config.yaml
n_head: 10
vocab_size: 32768
activation: "tanh_gelu"
qk_norm: false
parallel_block: true
init: "uniform"
init_std_qkv: 0.0269
init_std_o: 0.00633
init_std_up: 0.0269
init_out_by_depth: true
lr_head: 0.0033
schedule: "wsd"
decay_shape: "linear"
dataset: "wikipedia_en"
MLP neurons of a small language model. Each row is named by its layer, matrix (up: input weights) and neuron, and shows model dimensions 442-633. Each number is 500 + 40 x the weight over its row's rms, rounded and kept within 0 to 999. Numbers have three digits each.
A block is one neuron, or neurons of one layer that tend to fire together. After each block is what it responds to, as a language model described it from the Wikipedia text at the highest values.

L5.up1357:508514448435519569483478599393516560512544578470474492524532495482548452517499567482533427513588506470578518489491548533443560443471493456431470575564499568452458482561561474500475484511532487507456541586538526555561490458465514541508403538545533497508488439508496454457515433444540521533478523565514483525465534508483463495486465459499507440498494491549526584453465461427490505531445525467506523483495495469524406532603503526511449503510445418510523483510431584569506464582530522551516495466466437490550480488524473474534465591491484531488455508518458468484456539541512503458
L5.up2058:559462473439475513539508509588518489509482532491441518470399492484509529473572545482501523455488520432530523501499483474554502501477527521519451506478464559449523420530515562430504475524520453477560380513462443537488475459463441502578495459500512479557488483535477487499492531516574543495484531499502579499447481449558509496495502449478509497516522502515465483403484498447538536452504499488571532515421437490535446572488490488547468473499504477548521499410555575448448482499469492488576495524466469575429527514523500472529456401537401489563504562529491566518539501526544524530
Final digit in numbers. Non-initial digits, mostly 1, 2 or 0, inside multi-digit numbers such as coordinates, dates, years and table statistics, e.g. 2'1'″E, 200'1'.

L2.up230:512494507505481457507476464480512528538489434522445469510509418479485482507497509458457555463488440561525505526456477470432581543559540496477516480461558484518535552485486538481448479400548450455564459598497529497510521526503518440478476427513523510576430456555577516517502512490478414540533468539499519410505531555494459475570509497471506510494553472546516492515533468565446466558489479519510421472526470486456584488485564503507530419523539465495491452577547531466537512509549410527572515461601501471515531471529473523491494515540463544556509408537423495470482507538589527481
L2.up509:508585471454481476465482550526587527381508503502449510498497461467492482638493492491548460507478538462568490435499475494465450595528539485464503442471486515489507574517477574543468576457566522487543528494468463435524504477519493517504519480469571473496470480563558467467507503515518482479463513520505549478476438531507511500515450561519505583478400466505495479584527546523430477507572517559577586472426452495524542613424540531490463465460467527485461461504512483466467539436484507533573473441516483521516474529483509506447482482493572470559502492570487498566528502574535549536
L2.up548:548502517450570555423550456573497524508494429442416535577477546478504482517473414406432546499453461474530525566467495532544497529554523517437455455517539552454497451431504488509454599515487550537520535540464505475540512536465533521484565415420514513471496552521504491489463511466492549563451504498491486472599499537486461459527407493558558531465497508563551450557499489557540500481515525466492540575490480601556475528505487536499476399499530480529488478461564476528508443497477479502499518470493467508459514492533462547519485535580500507468521456550447428460480502456444485555
L2.up2069:455520535428485488500525500442529506499448473534512574487496439532481477541403558433513495553479550485591498499545438515530480492526481507478529514499487526479468534508436513468470518425461514469587524619524457449471555556464447398551419510450470593480543480507528478452484492448539455446498488508558510530484500502508486515485488463451503537513526414417530516515468492521507562420508484511454468521547415520478498535509526492479546493530499566485515474577552497474515498490512503494453529509526526512454523480482549533519487519536491564462533524521497551523516523533549466533
Wikipedia table/infobox field labels. Column-header words in Wikipedia table rows and infobox field names after a dash, such as Team, Name, Born, Launch date.

L6.up445:444495521469489546467493533576598462498553475531503523509517415559480548482457496439444506488517535526513531427527539545598502455463503546479463547463505468527515527526425487485542466496551475483533520414461469504523537493591569467540431516421502512458553525559503522492483496519518443520570524540479489501519459482490544537473485492506517524509543490541549526539533508577468492506501496574486538455500517488499575509561500476554490601549416522519474531514593499523491547480460521472515578477552533481472500457553476510493477501524474509572510505512509528508546480437476574582
L6.up586:433501533509572459542536399499466519466489547505429481508504496495498533526483560453438511422500537487490475521526516517538479488473545488484525507502529563554486563432512539514557464457469513498535490544497480456585529564427448405536535575518563533490433603470491476479511514528506478571549538518506504539521455539451550469527533474462542538502417459523488505455541527469462473504532497534465550509504391524531504471532402519538530559572525520535491497537452529557494483564550493480480569448536481543481535497463523525532495489517482527523529509559543530459505494474548541433
L6.up708:502507506533532483514457497543547539468528531570432474467541560487511457556444523505502489544443494540568499507526429491511482504509501493469493471481441499510455452469501534522531525481434605510589495446431558510539494532451463514477519486541491564565498491483552526549482484518504476510432602530510432488482480510429437504538422523518499492488553450454421529551505501510501566489456471510476544517545507535419535496484420427509493501491437471497444418507518521487477530501514427489503529530490518494557457492499400550480526486555543469515454518466531447441514523437464488533
L6.up875:464548462470434502478555464504488594485571503537532465535528534437528481561469536423494478538455504496557422523489509492508498534467506500444504499564543514572474486572497529523512479480492435525517415490470481456506510540502515473472482479556471477489563511484494463523421527468513493566457514483512498508499544548486491548462530538539468478464495510473480546447467566492507423452453477549543469579467541456496419524454424534532502445540465467485483511544505490536510465512472500503486508480511477443525421502580493483535437460534537534562543488560482504541423564464480509548
L6.up1329:438498460492580464522471487521478532436486491485498589429550504587543605540422445563452551485438551515481491416555471406491524459473522474550514512507524501576509509479489553515569458519538498416561454527547447530494453458537438479458472499558476483539515449542459523522503407455538501501486455453495501488467487550535507514548484567554530464483491526521564537375525510519474491518529474386498474559464562516456520473523557433581459513465449558471511486462505430518425440508493481517502498482417467499558456489522505466517429514524481480450526490509506479514458569463593520467
L6.up1806:478485503512468537496534463480524417512537508450586433507504460456466533526402487463448478434510531504523549481517506553491468565461492492485535459459481486464479567523537486507564545484463503538514559484492501485554462570520547440528468468504488500432557520477548486566509472439484481511493554484454556424500491561459498498473498485543476467551496520512523457463512468475496550472478421618473509573514610477483426489533437526516482465463501540576555487494492549550471558521465524439567463451481511483542539545551515526467465556492514570528469516501473524418467473481511491505
L6.up2191:462468466517453540489466495580522505442460531470587506496501487511453454494452542529542474568449585449513482518511532482465460500487539462449492498496496476525489541485507479501486530486559516489572511506558526518453534577512482526490459529454507506560515468551505472467493439515482535495534571531463550508544463567584527580513508456484446464431538477516431545497499472525471481491500513470457464543474503494477472508525514501476487501581460598513515476546490518485512460482505463483463550431477491516483515617483473488454519455500560493459482473452596572438488540496466446529
L6.up2244:521500513515522486507542555467499473494479492457485442460517547455456440464509552472547484473461461503497457506369523545573532494503496559465502486438582395501510532449528501445541430472475451482555455530564579496485589512494548478580517583524512564511460536487479513493457555513529537530494501526483434582571524477562488541476560474447549465496523508455418461506534545486469523500446400420606500505436499490527468507522517532463488535490484570503546508526430561530508482490453532533439528513548530549538540546457489537509479437536457518512513463425453554508555530478510487524
Field-name labels in tables. Labels of fields in infobox lines and table headers, read just before the colon or pipe that follows them, such as Name, Candidate, champions, language, Rocket.

L2.up2011:506539509453509517443460492590498482415514526517502519532493519502582510553449459427489461555542510501501446553439514543438475529617529502434448478541485495518498464531554522511569473505508500471566532451504487513422522533493512540516501436505481477560545434487559487485471513489502445548538506466539479533492496477548475495492556529566504431560483426480547519503522490438517516545487525439526475490544510481503520451515442557531476522430570487559493554458522434485449530478489496475457550528501576538464466482559479469507447489462497498441475493486542473490560473489466455552
L2.up2106:405532492469492439513565462495532472508525504507466511578543509522461511454481490522513522497568548525451516472462497493520508432535549532468469464503482469545541488570427570571566524523476550490560516410506450469457557463472471502503446460481537497486469503449508489517515523508481487603526496487496546516478486454486495461560526538531457530554586448473451540452493543558538465433475523473434507503489493513504490502546450588418517555434488499532533476502537540456504563468500477472500548502498554438565480500505494463522454444628454608493544492546472572530542531501453561505
L2.up2220:511564475554512488458577454524491451528574424493512563518544495573466503510515537410527476481564451507462494539518396551464549517454542537480514524531539464520531410497456545522548447457485407454553544467467415495459513549495515432505473430459488559501493527421449475474468458511551514420561554472496467492454490445506458534539490543531483489577537478531526433438488460485506511513524462507470516467552506491492580507479534486427459549487557456498508575505477511423518529476452524503457491506497514497481432518446500597497486482509478573521536452443570522473521509481442497479
L2.up2528:602522481441462481507582471498533455506511503440547545570514544600405465535464500484597470500521495469491508533497455521504472503528597464457512567487483486509519496507459490478534580585522486480596539496485495554500491414501519519446555539553502579512538427469499408500421438526499537526485508377457502570509462392548484534534487526522469437535510507477453490517597504456504481551509511466471408453515475451522532432490497499435507502512521453505514525445462475507467494454527579463470500516491546440513441533450500566530504565480487549507500546545611462410527448443454491554
Word-final inflectional suffixes. Suffix pieces ending a word, mostly plural -s/-es, also -ing and decade "s", as in cups, 1790s, styling, plus words like other, himself.

L5.up535:504546505494469506518516485509529583468642453618486537458512563462567474469508540512540448433512441481477609482502535474502490511496469525454521477460459485568531542451465485489532416471481537532541383441538445466485481493452512420540471518477476546462513514503456491476493432510470595461572517494513480617482507438571493570520504457534539504498619553564517506502567468521458456518508449486481556527463559491484556464495480492505500525448484445535521495477499435470493601508488562482477584471511462427527506440501473529514549475533559518464477508436456560478594459520467524519
L5.up1063:467453536467497470464523533578554592478557558592472390529469526509542463520542484521458439549496512506557406493418506513534458509499474436462486452470453534489537516427526523546528519481479520467494489536530480522491490548442425532536496454433543569455529478490489551516435519567480556450488536460416542519474479581480438521567525448526482476558536502495478471514488515541474499523461548460461487556461479504530600472527559489539476539462498476593500421467553467488427494474496521495447499532456533458536482467544556556506512496425559565574487539500427495527504503537457557540
Attribute nouns after prepositions. Abstract quality or state nouns (or the article leading to them) as objects of prepositions or verbs, often followed by "of", such as status, performance, diversity, nature; also digits beginning dates and coordinates.

L6.up262:505522482454570515538520498473493443485493465558492557595505409455551473453494484528546513527488520483443505469495496524529514418534465451547475469494464513505481424436426509454487465536480556524474502471462502481569464479520546468530439434546562482465459556504497481529464512499529481524433520451482509492525519462449499473520540500444494491557521498498457503495545479549505595562486462601495442506481444426510448485394429506533498511453457451461466500544501561493437518507482516503551440505440416489470525491461593523492449534555539514468504519437518486502561507447492462550
L6.up477:466476498514519488548482521493501533533484473563538475569479511467500539556427497446616485497552488572399463544518523533431565488490549472472522498524471542561520467506473525492465494493465470461506496430463457457453492494405523450491488440507555456464506522567507484472507509551531450458481477549465420573500502516527546450468512455521454456525509516513490534548468542505451516506555468537476549550499466472516486530522537529458450381477551451463479543521488499535510466550480550407504485530512493513510440525489480470606514513585500445476511485480547529470505512461530517584
L6.up679:510513543514493501523505481499506521456504482512519548493502473469475514513483530451534516488470519559500551571547522524497584511503446453556515480545565497476552423482495547441522471457496496422500607502503457500531574579472547495544483476508504487493437444457524473551534431499531555476518458550556468523448470481518521528434470521472443528519522518476478502579465473569479505444502558467497498504490564437485444558558545558439498512527483471534468530503466514467447450537448512511538507515523481510600448521460516506527447459500491535440552513467480495504520573502506585541
L6.up770:577522544514367501560498525441537491542562478484504460453470484441528523436518539498513462481519543545494543565530540508519520472507476477497481483471490514481481514525479446462416430454478517554494481485476511464482491468538511509503508462460535531542560548499505521438501517501566470460513475408534525468454464460472486432459530478507458516547493576491527453576450455562497491492499497495574493536495472534508511529437545483453412468583589486448564563508525519533559505465477507478425507560563513502553494545542565451526523457525438470535461532519517508523452504524484474476
L6.up1382:553466514499501507486490533534512524536447474481506540525522539465475499505530486498470509509531485481505473565530535517478468487456494544484504478504439533499494551508438426469500499416496495545573527437440419512461496439475509486493466521526463461470519491507485456490434539524373547496504449480499498559439509523475478467450503541457463532577530505542501497557493478492510589529479524498520498504508471523520481494518499523465534470518517479475429470555548402481548508534428496471529500546449547527456548449539552467604539471536462451479428499402492431475512528494435556555
L6.up1895:524538521454519557519494489498478513435546522574549529489520489496555524518472493559577488463478598452521492521514450509610536519558524427570450576483494479479429470457488458511552511451463483442504472435474489447510499477522495534508536512485508517467511527493528456533504461544539548510525463550478510525466463505488545501499562576456494509428461486502532481458536502517445479465512447502564477408536485459474410487497433516483497512510499522571450440511546461564468526496493514486489524514512524485518427470484515464499478446584475494479573452494522552467547460483497419535
L6.up1914:565482513489520478488463526553519518527469464522512451477524497410536539433523476427510470493542557510415475474543507515545468463517464466481550501497496570503549499431527543523500551434533520519488492560493496520475539411507549475507447474498483546477465507455403513471537456567494496490480496509499466559503492517517522475624442492487475488495399521500449457549491447482552495487612491537495520558490513513508492540441455548518468452529445504472491467596426456573522474558462542459500447506513498562505464534480591485536424501546488518566553505551514395526462460475479532468
L6.up2232:502472537481444452500404557503526517528544418600484486486536617567517474474467497479532477454509479511452486380543515533477491455514490495473498515482453487555449512497430566440453458475405542550568471453457468504544476479507478452579444470492547448466526537496483465506431511536479454544486518473533504505536559440497483499480451547503451486528524469502510497524459421530485530530461387526470505499385427374468476474553497485477523399511531497494517499485461518413519551523431523479491614555564475551476550493458519514576458552550509557427476497476530446488547535469508528510
Noun-phrase-final head words. Final token of a noun phrase, usually its head noun or a number's last digit, just before a preposition or punctuation, as in sector, deal, seasons, 20,000.

L6.up170:443547540476500544530477542566431410521489509481441594485500475418485520553517570523551507532444477493534522452576537491469465486429471581422506575575481495447542516499471560480516561456557496489561500572478423531479499471449448474585529485578539495466553487521459430549510529497519505540443476530485498457421545510531493500453509496543516460589474469515543552486470523443521542532506520474572487508501482487476473550497518584478458574415568507517522478476373507560466476600530488547582477519486575501591441510514538503508447494476508508573503529585530522469515473474500542596
L6.up208:502458466500518514474497544498446484623509462403451544558541442530505501530544454434481581470511405465521484535495440525497471470505446510548476579505491467525474551481546482532490516544529454534544448531531456590530368489513481472483467511502407509488523537426535561474485537491503531479491413474496494496413537406530605398511478474487607535529460504586536499495527466488524509484457519508488520507503517533479540478505456526478502559500417448529468582477529563456482501552513435565516540504435463504516474426452478491452558505481518538569575497562531469476468509567442434518
L6.up292:471476436482469526522484507557496525504565526516493521444522486500444483495489549448424549515555444441487558492502533451493523563480441531581423524511534480490510470507496443388519490474515474512538486548542544530495462456509459477489512527572466473486565543561484497404527493469501533531537533476502499506423533506553429475499484439452520487426494524464499491486530479455469501460461462569496443512497481459454534575423478515549554499526469436502465498489508489519465421535517467527535467512483422484500533549473479517459492458491495547504481492534451511466466505437514593561
L6.up673:445492512468494482498427490474483478474593440483515500449528442480477460596507543480519568522474486519540458523585462489493554494488490457508455559593522448482537491560554474485455429501506501473472535575535547538581488437514509486458484421485504520521485494529540453487548440501530527516550496523548489514408566463499400516493499494559505456563450494547454494536502494478619475504523530513468419560530457536492504493477484507416418453555465475526519476522449560474448518536525535477461551533431465460447540482437488485511502474508516550532425515529494451526464508501511501558
L6.up888:521448517466516518471523473454555519476448560473473560493502459499432477536484455505492554541499491472542456526493488520527489470522514481464502541497491524475576483434499436434531533596582515496544432507574542468612414497494463541529517481521495547502514508544579449480564556532471449520512412534550525510423486475516549466509499495523524478532469505531435543482486519430517512484545465473471515532465465469508512487494546559420550501495472550506526504515422516503539512537474594541444555557505477506545438482489521540507481461520480570573497518493446503534451506531470541586
L6.up1721:460541570462518532505492531485550483531535482515420510530561558450511487546486553528544477499460535526556504432518482482468492486498447520494515519492479479503484448520471498381537547498506506485507545533510504509512468548451513481493547476504502485593502493488545511542505510467531553486486468479483461485444470502501454434487479595504484465518528500530504555520446411425446469561499466552488509510511521498577485561515516516409522557527578535511527488475512492506529435488515466508531438495477510463493492518506502462515464505489436526462496449471515505478432545542454467505
L6.up1883:536473502499501540560457429512461494438525533501499443513531487518419407451470581496543513513472560556548504441564487383499577521478524454533524590514597515553522447484490527486457507550446504495538458537423532512573565456432493434455459461493442465519559519491535489483449485430537543497510501501538488437446524417489469499497474471470547470466513549476481560521563478522451477535475476518529523544547428506512492492486517527510501496474542574578465482542544517482495507470477521494451584459495509527437538545501517490524437432489493553466439409462478533494436459561393569493
L6.up2477:466471511539517543477551570513484449554520437442513442462534550409440460485539487464529505514459422453593450410468440484464553497558500478562460489548537478492471477420525511508496424474558494418510489533433538507526476452479440500451476511510556476497460452474535478440466502448533537454520501533517489417501495510512512549468504548436512499411460478464427509435469467512474416538472506533495515454520558452511518537532509537539452538465448518546489590541524581542434501509505482537446504478488543532448525534467477483564413484525507517573545461531483556581477474547484521443
Digits inside multi-digit numbers. Single digits, mostly 1, that begin or continue a multi-digit number such as years (20-1-0), coordinates, scores and percentages in tables and lists.

L5.up1040:500559455588591542542512469510443488475582451482530496494499537546480512521562497421515497464459445523480431410496457522476527440539488539483487533574602521517527480451522512479618479457498470500541442483523461471476540503446510524414470480487418504442538531391451506448463483557550491469479455499494445537486516453527508488519445534472529536545460488532537477486550447487515461501497451463527518459509527529485524508429498547408478498507496526470572507478505473516496467445524525516503515460544514464497453498538456477525501491521496537548566486456545539460550540538426478476
L5.up1957:506496453520563563477522501491463499522457494409470498508517494446541529566540532445522489523448520543478463481535478553399536439537504534497540513562562477522455476475483491506522499488468446481517501536520502467565554488485545530483492464457519487549443556465446539505465490547477463525497484569582437475559500495504493538511436521459488557502511501550524507445571478458449524510531483467462572465510555546547535475455513530443502473532509519546466503417562504540464473476494537462440458469429629549548542540501514480440511494549515543506507479447500514531502455531501558437
Plural noun endings. Plural count nouns or their final -s/-es word piece after quantifiers, of, or these, e.g. charges, episodes, mosques, cultivars, also in section headings like Types.

L5.up1161:488509475531505450449469459512488440524498441524417476529564477439517512542463552548428505540490545472493521436530548512530485614473451459513528499522464510543500506487604510492468548536469501444533515519463479544500507569507505477515501491558545462482529511482473462492536407485460511554524507564525537467534461529505449519569487557497516500509574511529458375524520485507535559531507534506492512563519583548514480540572431472516513506453502462437471487558439542573486509478452549504498475435501512543499496514464432485511516471548525519562505449491486516523496567461469478490
L5.up2000:496461403543521446443479490550536495475497484484546427549525485428540484494464452483502527551504566497524565430478483490527532539508514544479527521501506524589556556436438462525471531448551466451489491464504527529545473497498576512499480422540507501499471461523405542430483487442503554484514573550470550539530477576473512511476484498487484605458452494546483444508419477496475445484489422528434467549500514520549480510531522603541472563497529520468566400515435517568501522464495560498538537453444507504490505572527482458499513483486514525474516439520473544479550502497475485519
Table and list formatting. Tokens inside markdown tables and structured lists, mostly pipe separators, cell text and row-start words such as |, More, Final, N/a.

L2.up671:476585520456527461494496506409498469484481503474572569480577481538454479493488472503492450493490560514512472423560469516502496576532470533495535519505494489488476562492473471439503471434470526503480545496497502468534544525447515425509490475559529481444551414532545505420566495507523480548543522471493511508385492532449531542495483465540504508443494487562496534500494589450484473491547511457466518524471507505460469433533471601486509505551498420520465536539538538532539589456509439527531475455437534481576530420458487518453480504459474478526539509479511472491530501513513534534
L2.up1327:482474476481486405504565470524524528481429497501532530506443505519502417527540503495477473498515493472502468502466469522429436542497447458502565456467464512507444507593519536546497509501494511414538533487556495509502462461624451540476399542535534525456471438467504481502449478464485537518523480473518526424451526512474571436600527467555479569514494409547535471519540570452403486506514523532454496559499444511481507487531596501511623447514560514502532513502515476545497525488488503558511496567492554540487545475471527543594491490537546516501453461414481476469564526471615509460
L2.up1998:507483510505491403489511455440449500511557553519571546552572491525422408533520449430474518491445466534545479420519524495462472588535544440449527493537521555585491494467526488474470533572484487409517446469565575477565523539506535467443510531465488553502510475567503486471474548464502492574519486534471521555464488521502494492494508461507432530539557459528516432565559451552490519501491557465472558428479519529561452480492552565536566441512564474477557502536460419504515454511518426549536436566480560473536523508461512493425476470462427527529494535578480544483490511550559515502
L2.up2014:473537479490494474477498457505421490521508488445551486480447461537516488516455528479459481472452472508543478423520455515452475497494520453503589446501477503507445545481565527547506464542468456491497499495494507512494538498589534490447379529542536520525533464459561514476596517490486507486563545447525459492486560550478493446557504472517479496520560509456585453500440453478468497471535524528416550509482439523448506506615501480442510499540546509477429469504457539509564531528540405504503499459417584499477463438536523493538459522410497488487511502490496455520555519450468461537
Leading digit of numbers. The first digit of a multi-digit number, mostly years, counts or ISBNs, as in 1 of 1934, 9 of 900, 7 of 7-13; rarely a month name like February.

L6.up159:489513408497450491515494478564545458526433462490518504460483503494527462485520525472538478531501506472511515503522503513498585502545527484430481442452470524523508566447569434466553424603461435455474441490534452524457496456462595433519499543425478493487529472522407516448358522530477532534543502468531508527478521577526465487493487502512608463507512432518490437428501510609530504509452515463489416479554542500487465554454608512462414513550501552443589466473506433485477477437474515480478628498503491459476524515435524501521585502497565438494466520468527530529446510446460571534
L6.up848:507517470478536517486541468538377562486431458415494535433501535476468461555527532481408446511517525483577447470473421509496492496482510502499418485499515519505460557563392532474500498536495494462512535477480483543441495454510537461445522490455503550539504530518459539493434491519515497478510495531434443459589475536500490535523509495456459547582555550501583498459454521424531565466527568556470439522511587506474513438504509497523529493454451562584495466497472533517521457507435490535548475542495448496508499480528435494461508557520471482515485487545534551461467479462558506500
L6.up926:502508459507402430498478617523472564499484490522588520501533462562466442486538494587511515454422539489538457472446502515429533443507531523485509437469484468503518453537505440562612523520604532513464502459607481471539545496525472515481499536478487471507557471565492501507521540522442537499393526519439500517499478489528497567546555458546464550602423497493521469497517471536442439532598438529501506610473510532517479527489501454508540501525484564469535528516469479508576501496482502463545509504539543531498528520467513484534490522494570398542465485546418484494466466464544455508
L6.up948:493508485466510518467485512464510459459465510560478429440493525469473516588501511467534521490518491444483565454486462583518499575538595477476484501484483478435524557373474549543563499511505500438475576469559519462540481470507476551505494474465511492493577526523476477468477463512498545512481544542463436582561497497465523496484507514441528471517514479481478452468462468503497397554501543421485524501530535542489441508462525508484433491537558559541471464482564478519518468518455561488492531458494513563506447536461555488474585528521496512577512487428480521454562567501530508582
L6.up992:474581529514432522482441519468462529491498467561545499527494497548423514493485526468488494534415542515535480531500461471441555512453471467577404532507493492473506512525514556514498411515436534550530545469452476470523536544460512450558474492495463549570566550490512508495451460532580516474547512491474590496450520492487415548528593513490531537445546477564529406486527458528520459525544491433490495547430502511463416468509494489512498441550473514503498530475509479446433481499585470463410518564494473467553532454506477456538467521480443511440542477526542554520484546550558419517
L6.up1641:505513529466445501588478570512513508444571497492567541498468496443513486572481520515550491557480516469508473512491505523543485522490507566497451512510465499511592474512522461476546519475480505539472545462545476514501479481491463491569446546501543483510493494498577482493501432510529550488530507492415508569524576514485523508491492487452497474467582535519416546527446544460495562512473504528526441472554449511499545482523530520419476473586422516500493558469534487539429528510494458469460562493527464519470433509541496545474587484480531545507473470472484433478504559526487485480
L6.up2164:485516502560546507528520492545478483437486515465538500442525470485454464504543490540585517466460487480544455469463483520449462558428485498472505498515546527530548528500477577513492442448497523469433489467475518445506519553524452605494486500504482521557480450479474449473477524537557501497493588485490419547503555506514507575437475454539494443440501531539390543478488513455500479480506482539493483462597572541563519486495551451510468526483491491548480449496534485485422498497481497461546527454511541447495524577427446479455550516476491483549498479499559554462558505486534542507
L6.up2338:578555413533498517435496553560433613520502503441490562506492465451514409528475461499455471493497524552515562489499562495510479500466508480487517489517469478582583473480506554521494489441540508521533480492571482493432438550457511495535481491482420483515570550493432565394481491503434425473509631451402489536467520507536537556444467496549451514579426543536444467461459505488599520490434490433543552527461548517511525424535508479507493527558527552487516519447438527594509456435510451491579543481479506434574547544459497477538475517519575547543388478480488436561521451468519499516
Mid-noun-phrase modifiers. Words inside a noun phrase before its head noun, mostly adjectives like high, estimated, average and "and" joining nouns (sizes and densities), plus table-header words like Peak and Position.